Part of a small language model's weights.
Size: width 512, 4 heads of 64, MLP 2048 tanh GELU, vocabulary 32768.
Training: a variant of Muon for these matrices, 925M tokens.
MLP neurons of a small language model. Each row is named by its layer, matrix (down: output weights) and neuron, and shows model dimensions 0-169. Each number is 128 + 24 x the weight over its row's rms, rounded and kept within 0 to 255. Numbers have three digits each.
A block is one neuron, or neurons of one layer that tend to fire together. After each block is what it responds to, as a language model described it from the Wikipedia text at the highest values.

L7.down356:163152109133129096112120155125119054117134143118116101118197148124134142138090137130128143175125176135131119097113112138134133102141102096143136128130163102132136123131185146165106132124103143133129126136170137128147100120094109114118153125138107174098146117147129111136129126145115113149066167077100102134111163091124144131099158101160139143137118105129107176081108099141107176174133141107072132117120139112122136112156176140140180138143117153125102139117144157137141130118118098136122110150118126132115107120
Responds to: Subject end before verb

L7.down560:104102121127125115108129101134148125169125116158133177123109111169139096131152144132163146172147104151129134130148134101119083121084162155079147141099143135118125143160142124079154126133130134160099173070117120125133092129110127132122151159140098165163141113091133109102081127144168077136121133081113142176137137139080136165111094107104106160140137168134114182085132107138165140168093123130119104133119099105100139135109161131121178104102093102142113125105123112089111151162130131143137114075151118143087155147
Responds to: Coordinating conjunction/comma

L8.down233:113128123115107129166135122151078088133071099107123136161153141176168160166121158131109102130106119131173114149153077123121103141126097140200161115187148119120123134139129130108130114150127179174085144082077123127129114095125142114086106112080143110111134120135131150134095107140143155108126122143110152098114094120137103085118137122128132150109145135124184095146092104153095139157142123152128128106080151170147136115104168122135101104154148127155132105137096084120135124105090132113133113121130123131146130142
L8.down464:144139100114117143144108125117144148096112167114122114119116119136151124143093130100133127127121116178112139108158151127112150122129126103128107136112132154134082123129131160153109141123118151144138105133106139135132157131160090122120151085128125084134127101108158129160085182128145154110109115088155156128119149120101101123096124126151106123146140112152118139117143100118098123148114133160158126122129102135105142124125127095144168127130089155091121129124123095117109125106129132146096117158180135118150121141
L8.down573:108115139119142092141099139113103123099121140103163135094128142105153135112124121137141157157186129124117137157101132057131159124125153136143067116122122153187117139155162161091095114174128101134162092104125108126167129118137143154119144121082134138164122122102155150110115079145146141080108160146135178133172116105152127121120150095122098137164152135163156121100099069134152190144133114113091130120150106112125119139136120095161179130134129098102142098121165147122084110115106081120167146133160119139122127158
L8.down841:152182119128125138104104119107102116146125126109096150122132130144125164169103123186129109157169160098109097143134173132112120088117142114183135136149102126158118113130116155094150078119107144152116119122119132147150122129128112134128126090122177153185114124089144119117096175110134102180125140159149139121139119123088130109093141155147114210126098141113117156157095117119102122140087134111138147118131092145145147154118156122133132126138125147128113144094099144154122149160104152197155116111095102177144160095
L8.down1088:160114131112124136112137154078146115127107096144108140106118156135129106147141121146183121152088114102135151089123096130105153138115117126126101148083126094154131077115158139157133122101138127131153114131139083101166148131164143087088150090139131112086077100121162126141088140132130113155136155113156158113134188106137098081092140132089158112123127165138075134168089082133121142127116138126128162149153114124117124146133144124118109125092171162157141115092151132162140092107093130123115147163128116135122087109
L8.down1171:120122108172115130080159142114119106136089174151133121173151129121168090152106162135153113149135104093125088134123141136083121104140125174145138135122146114094121141120205136150126094097089107119119147136094133143139130094109164129117113112148092080111130077141164139134101138136147133128151106115132125118108124144153128128144099125166084099115136105163105135122086151078116111151097098168115127139146125123135140145131143140111127144154092127138125091109080085149100108159116126164134179140138108155126127173
L8.down1538:135138110123146158127131115131130099123123148091110109141149120125138126114129099132122082092118143112112169104135123096100125140135136082208115115088135147138147151058148111106128104149126150147155130107148130110099135112084129111127164119155133155139138132070125149149106124151107114077129134069104081113098155105159104159130128144135090144148122150099156122170130104159126118118110097144120151069119137115106152126098124144113096119095112101072143166129112152089115165145115118057110154126127121193112122143
L8.down1794:115158129086136149119158108126102114128170148121173113158118119105130110111169132141132122125123162126168144143086116104146190106142142091135123138129125169151137144103136146103145121121174141144125145129133127158140089124148152169131061118128114155145118099119106105176129111078155155113095142134158126140105129149111154140151167100115106128083104108127165142155105151120145130127104157153118090057136115168077114134138176112068179167115127075092117122124117116143178174147159127147114162141153082133138175094
Responds to: Coordinating and in pairs

L8.down70:105136139100136156093127139117136102148183108155133162139139133128130145126100127129107140153113147190117130109151100117106114117118167139142114145133147131149150156119151143125173106136120131143129132124140132099154105166113113172112108142133158164109105080136121104125143157122107140136147132114122114140122155119124116092127090140117117138151127141142132108131124143157106139113118141105134146122117125082122152167141149114142105157130160108078129119122127097164103152110139131162135148122136141136155146111
L8.down311:134152124159123119152181135110127079136150102153099162137165136121130135150118137155130124114134134150132134137125121150106163101137125108137076159154158123166126156151149143136055114156145140136143120120103108111126106152075117170156171144115159156090169093159128112088139079146147181114107126137115156098121129136078123080101075114153116115135086132100140093105087139148160168136097105125114141125135128107090096122137138184144112156108161143107107146121183137170123118148076130126127142137180121110137136092
L8.down516:104118093181084156143127139167130133119121119129134149108120180163110125150122095137125104126149087083106140137058122132146124079170117176134095171133165129118115152111114107129132106147117121140143131168144153079140138120085137161103099113135114108129161135131109117130117146116157142150157131136098091139127104190155141113139122139166121131138142187179111122144089103099086143137128107099145115103123146156136131122167117156167131147113168142113112133094124132124127100122139132126142125110134133171140070107
L8.down1155:150079138121131135104143116150161133103151113156151090102124123159132076142092076156132122077138108120098117157129154112138126107123135118119096115158109103123114200100086153092147157097094156078110106130128165158134147155148114165086139128125133105131121104160108092120141103148150115159143084150142120138156114156161122123124083166143129113151143115161147119129142146132113131116129112114141132141180117128112125148149170135115163125151093151151118110159130118133136171111168091114098085150144131129157101175
L8.down1517:155127133127142122144159078108104140117140119121142110140167143159171116175164108147137157093140156090140099114105137139147136069137134087140124108113132115147115126135118114112134138103090104100108086164089128105174151141141132115127086143159186140134147134145120166141161110141149151075108132160136144126124148117101140145119164135116138134122090118121078155170119077137130153138114117132131136133110134122126135153087084133116094115121145141124119102106156120175136107083119129127123106101154151121095116131
L8.down1701:152116158170114120142127129117147133100143132141111162175112188145160099141154141108135110146121152145093133118146112144178137140096144091126124129141163126181114160132124106113146113150130113134176156129107152088149134111130105176107119164117109126110104142129153125118118148139123132087077157132112138129139144096122105158126170144131103050141102091142137122110119148107097149148147130167118118145110139120140122138147164130135107123141109127127107116151112151128102165096088153137088158176138107113106104154
L8.down1709:151144139107121122105091109162119107111142097111139108115111069141107140107094116127103161160141153120151115104110121116145118103094108150142129123161096129151171152089094094124153090092127156135142135104135116172131133197145142132139165123107118103129142144096166109151147077140103112134128123105099093124122153155145142129176098122139090131144131110118135100093124107136085126155176121138109172152133140166093116134122143176152109141116131143177154115121133121103158152100110120138127091140163131114124134106
L8.down1790:152162120123182129116134148112169097096133197164108130125121156127136118133098088122159140104114152120134163122159147103137148116168099075135145168123116123166157126118125102134191149126098111165143120152133154146161119117143140135137122205126141114076124172136137121109152160144116126154094136127108107169140166128101131110167150095124122142113135094105088149103128084152147107142105077150122143155145157135141138100119112137138079141127192156116122154148115132118132157156155112054095126110111098128118143105
Responds to: Pre-verb subject slot

L3.down471:144152100096104105091161122179155124132116144147158097182107132127174109142161107141163118098128173169119096149099153109111126133113088165103134129102148120129110113139102182117114119108085116132186145134146164160150116085147146144134166100100093116097135114129162119106135140151130093136119116156170106127127126136127148082148099144126088135166119124136169173134157110171139094145120120134115199158151097143109138139150104143129114100123117136119167094140175106140124149101122094153135066157143118137135163146
L3.down785:121182152122134125117163104136159114127143176164163167148117126131146128139101121159140109118135150134103146162153114126116153155126151136164164076176163091107145133124143142144118123177095105108139125166149123129141104110123098149106107124078136073089108082176138134118107140125109121173120117129156124107107158106139114102125146156124126130083150128089168101097106134116104134173127113165171107126099118091146152094110140115118114147102087149128103136084136083094098100112118099133135098155126099140154141136
L3.down866:108140116128109103106133097108084082134151109115118132121135097075126114157092152118153083113105167148158108162143144111138136139125109123132126145134128079130113120091096128140109138123093080129108168131143147174134099125115118104154132112132110082109120140164125150142160120127101150157098100160108137141050151132153142128143178111123133129151132120078124124108146097140133125179124122074142156123136113153120147115140149109162109091109148181151120176167178140175118113154146156156108121137070107120110123111
L3.down1123:140119122112094110097141061151114093122130135097117097124114091107159098122124137211122105134091105136157119150125136096130137108138072124162127113158136152088125113106121117108122155131109112169153155123101172156129136141149121120081113105165115121132140134129133132109136122129107133167140127145128107115097120164126136112120155142093124105164055120145102106138140110130117108109115112127129094080118158121114124146119134117166148147172091139147084119111167128111104156132124143116148167116111137152121142121
L3.down1143:181152130100099094086171127104165131183157112107152142103180122120138116160090123154100124141137129159153093135090110112124141123130174173120107068166110170109074116124140123109118124121131155144167136119136120148104140150134141161110139101168133112103109168124152126117133126179121144163114129120150113117166091131144142116163135119149080113116109181114185123114163093129129077127137093127119089140136149167135171134121137145150147117061089156121114115107133107120121123154109151108137115178133148157101132162
L3.down1197:124112157128093140102153137164085091111123118147115142152142153177122105141145147162146106144159146187115108137172115092143153145161155133145182128103138129104101116098142123148145130152151108089122129088118106138195085113065141092142146104123129102148131104151135128119094118105151088154106126136145121131107128116117114128128147108183116131096123119159112137125102132155141130153162115134118123099141121136086197112142142157147100128135113111145137167131155136087135138134143138115133110153139121129141103119
L3.down1655:149116100134132133160122135108100113102125131169128128111142133169128116150118140126133088145124150108096133093173123130153135121144162149130115102093139120107113155175109146131155161130149091143134127161115114105100117116166126137116180140180123147080150202118102142114122150162096141103161131130153156162133124151096099125135135125152119129144102108089153069142143106086099134067155135146134078100129141122112126105113080117131164154102137156112101065199177107143104139106140099129162137079148120158114150149
L3.down1878:124115120136141146075136106111102106127139119104098108142141116131130103123141102140143094143121139164178078148119136095104127164116129176104113141088121104093105075143135162124145140095107125158108143148126134150105121174132130151114147119184096121127133137140173086148112165160127129135143135165138138140144102151115141092087197136189111116134097110104132138132102084142142114153098118135114140112084133163104153129130169118091108167106146109175131116149125133110105093091120134137123134133121133118101112114
Responds to: Clause-subject pronouns

L3.down234:100152155148100102145120104112107179124125158140117128127138106137145098123120111157182114132118141153133138169142159114129099141113078161163123132120116128138120101081098106113081131112152077108144124126109118088107162123103116156119132103134097158133131133101115155130129110128118120181142074142146093140109152101161124141179130101148128161131128130159135116161170149167098130107140140128164156160107122085144105171142187109146117140101114062138098122069172121143122103155100141150166132172131130139164104141
L3.down537:160125147149104115136121089131107108117112133173140107167133146132105158105121117130078141173145115134142118191117142111176113153137143156183120104173181164126099103121139157151117158131103130097134134122125125150138147062110112115182098115106080108129143149107154146127120157122131137138152106130120155114149133142109091115131084092123163154124100123140133134118089137128123120140151130157153138072142124110095114098131087080173130128128092116164117152086146121151115112159122104166144161136119102151138102118
L3.down543:148207118118160145143152132079152134137152137123123142142170146114091143098082139165127146149123100152153139099158095140124097142110160138126104109121145173159199103153147091109130139151149168111143117129125132091122137131158103125134140126125211108148164133124120147116151111149110192127204107110114161115128151068097144074127145154126105120151156114115155067174086130095106144138146095115114132152138112127097136114099134153088128127140124101072126133155158143175150114097093137162145108075106152123090099128
L3.down667:148154096138110089102155140090138117151168171143118120138160112148095120162116126184154127143130153144140111109139107100093131126118110124076125146112163153138139140152155143152105115178147176130145159118125190116091141117139082119142151140151158148143137092084144100080145171149131149132119112166166104119153107094106153116125110130096091171100157120134116154158132118115126098082110098144120152150161147133113131097146127140127106068154090127124122108122171085146096095135149143127125138136118112149138125121
L3.down676:133193106147130125122161129118143132103129151122108141146058085086069137121089137173146139113156160102144122118127122089129097136172108149115061121094148157124097079166127130140138079146105147141126153122114151134175085119185147133124115096070127095103092185133168110088143139147146146125130161123168124159150123131150144138169131091138157148084127142136181163140135110119140134110150111114126119109131107119107146123134109137114178149109123108157112147139130134137132131152126142154157133099191135162134110132
L3.down1059:158105105108123133134152073176130109085103107144112116083143099109122154115103072129158108088137151106105092112129112108132113147154165106084127124112120116137118129131126087155147139095164171109137130126097153154151131118165161188136156094127101106131113151158107128121125122134157143117158149121155182120082161136124100119124133129122184169101128129102135148104175125094140130152187081069105112133106134137136128133135082142153111135132116120113139178152138185148107139091134131132161151129151151154076100153
L3.down1626:102136128130128092142115127212128125133120131115166126127105113104100118064101092106137117173148117087088127112178150128101147137128117139119126111158134121089109152147113151165098108093127174094137178139147127093153124081089169128163119132074109123127151090135110112145141125150144165129124112036128129132133120113165136133166099124123117147128099098092101134124125090129123160142148134110138088130148102138118115115160119126081138143129113125097130125108135163138129140119090090133142163158142127106141113146
L3.down1689:111113107118162125098126125145148162125128104110155157153120131111119127151156127137130166162112151137107091133102099099123126148135059091091106106148139169150108110130105140126067136137154109123137115069101136134150110068142106163154166146104108142141154141127140150116088156120103128144111104118156145127090153106164106126093097126119166164115151147142138143121141124143136130130164127123117142162118112123100128132146117183129170127085117074146134105118141126139101126178130136135140042141091137115106113119
Responds to: Coordinating conjunction "and"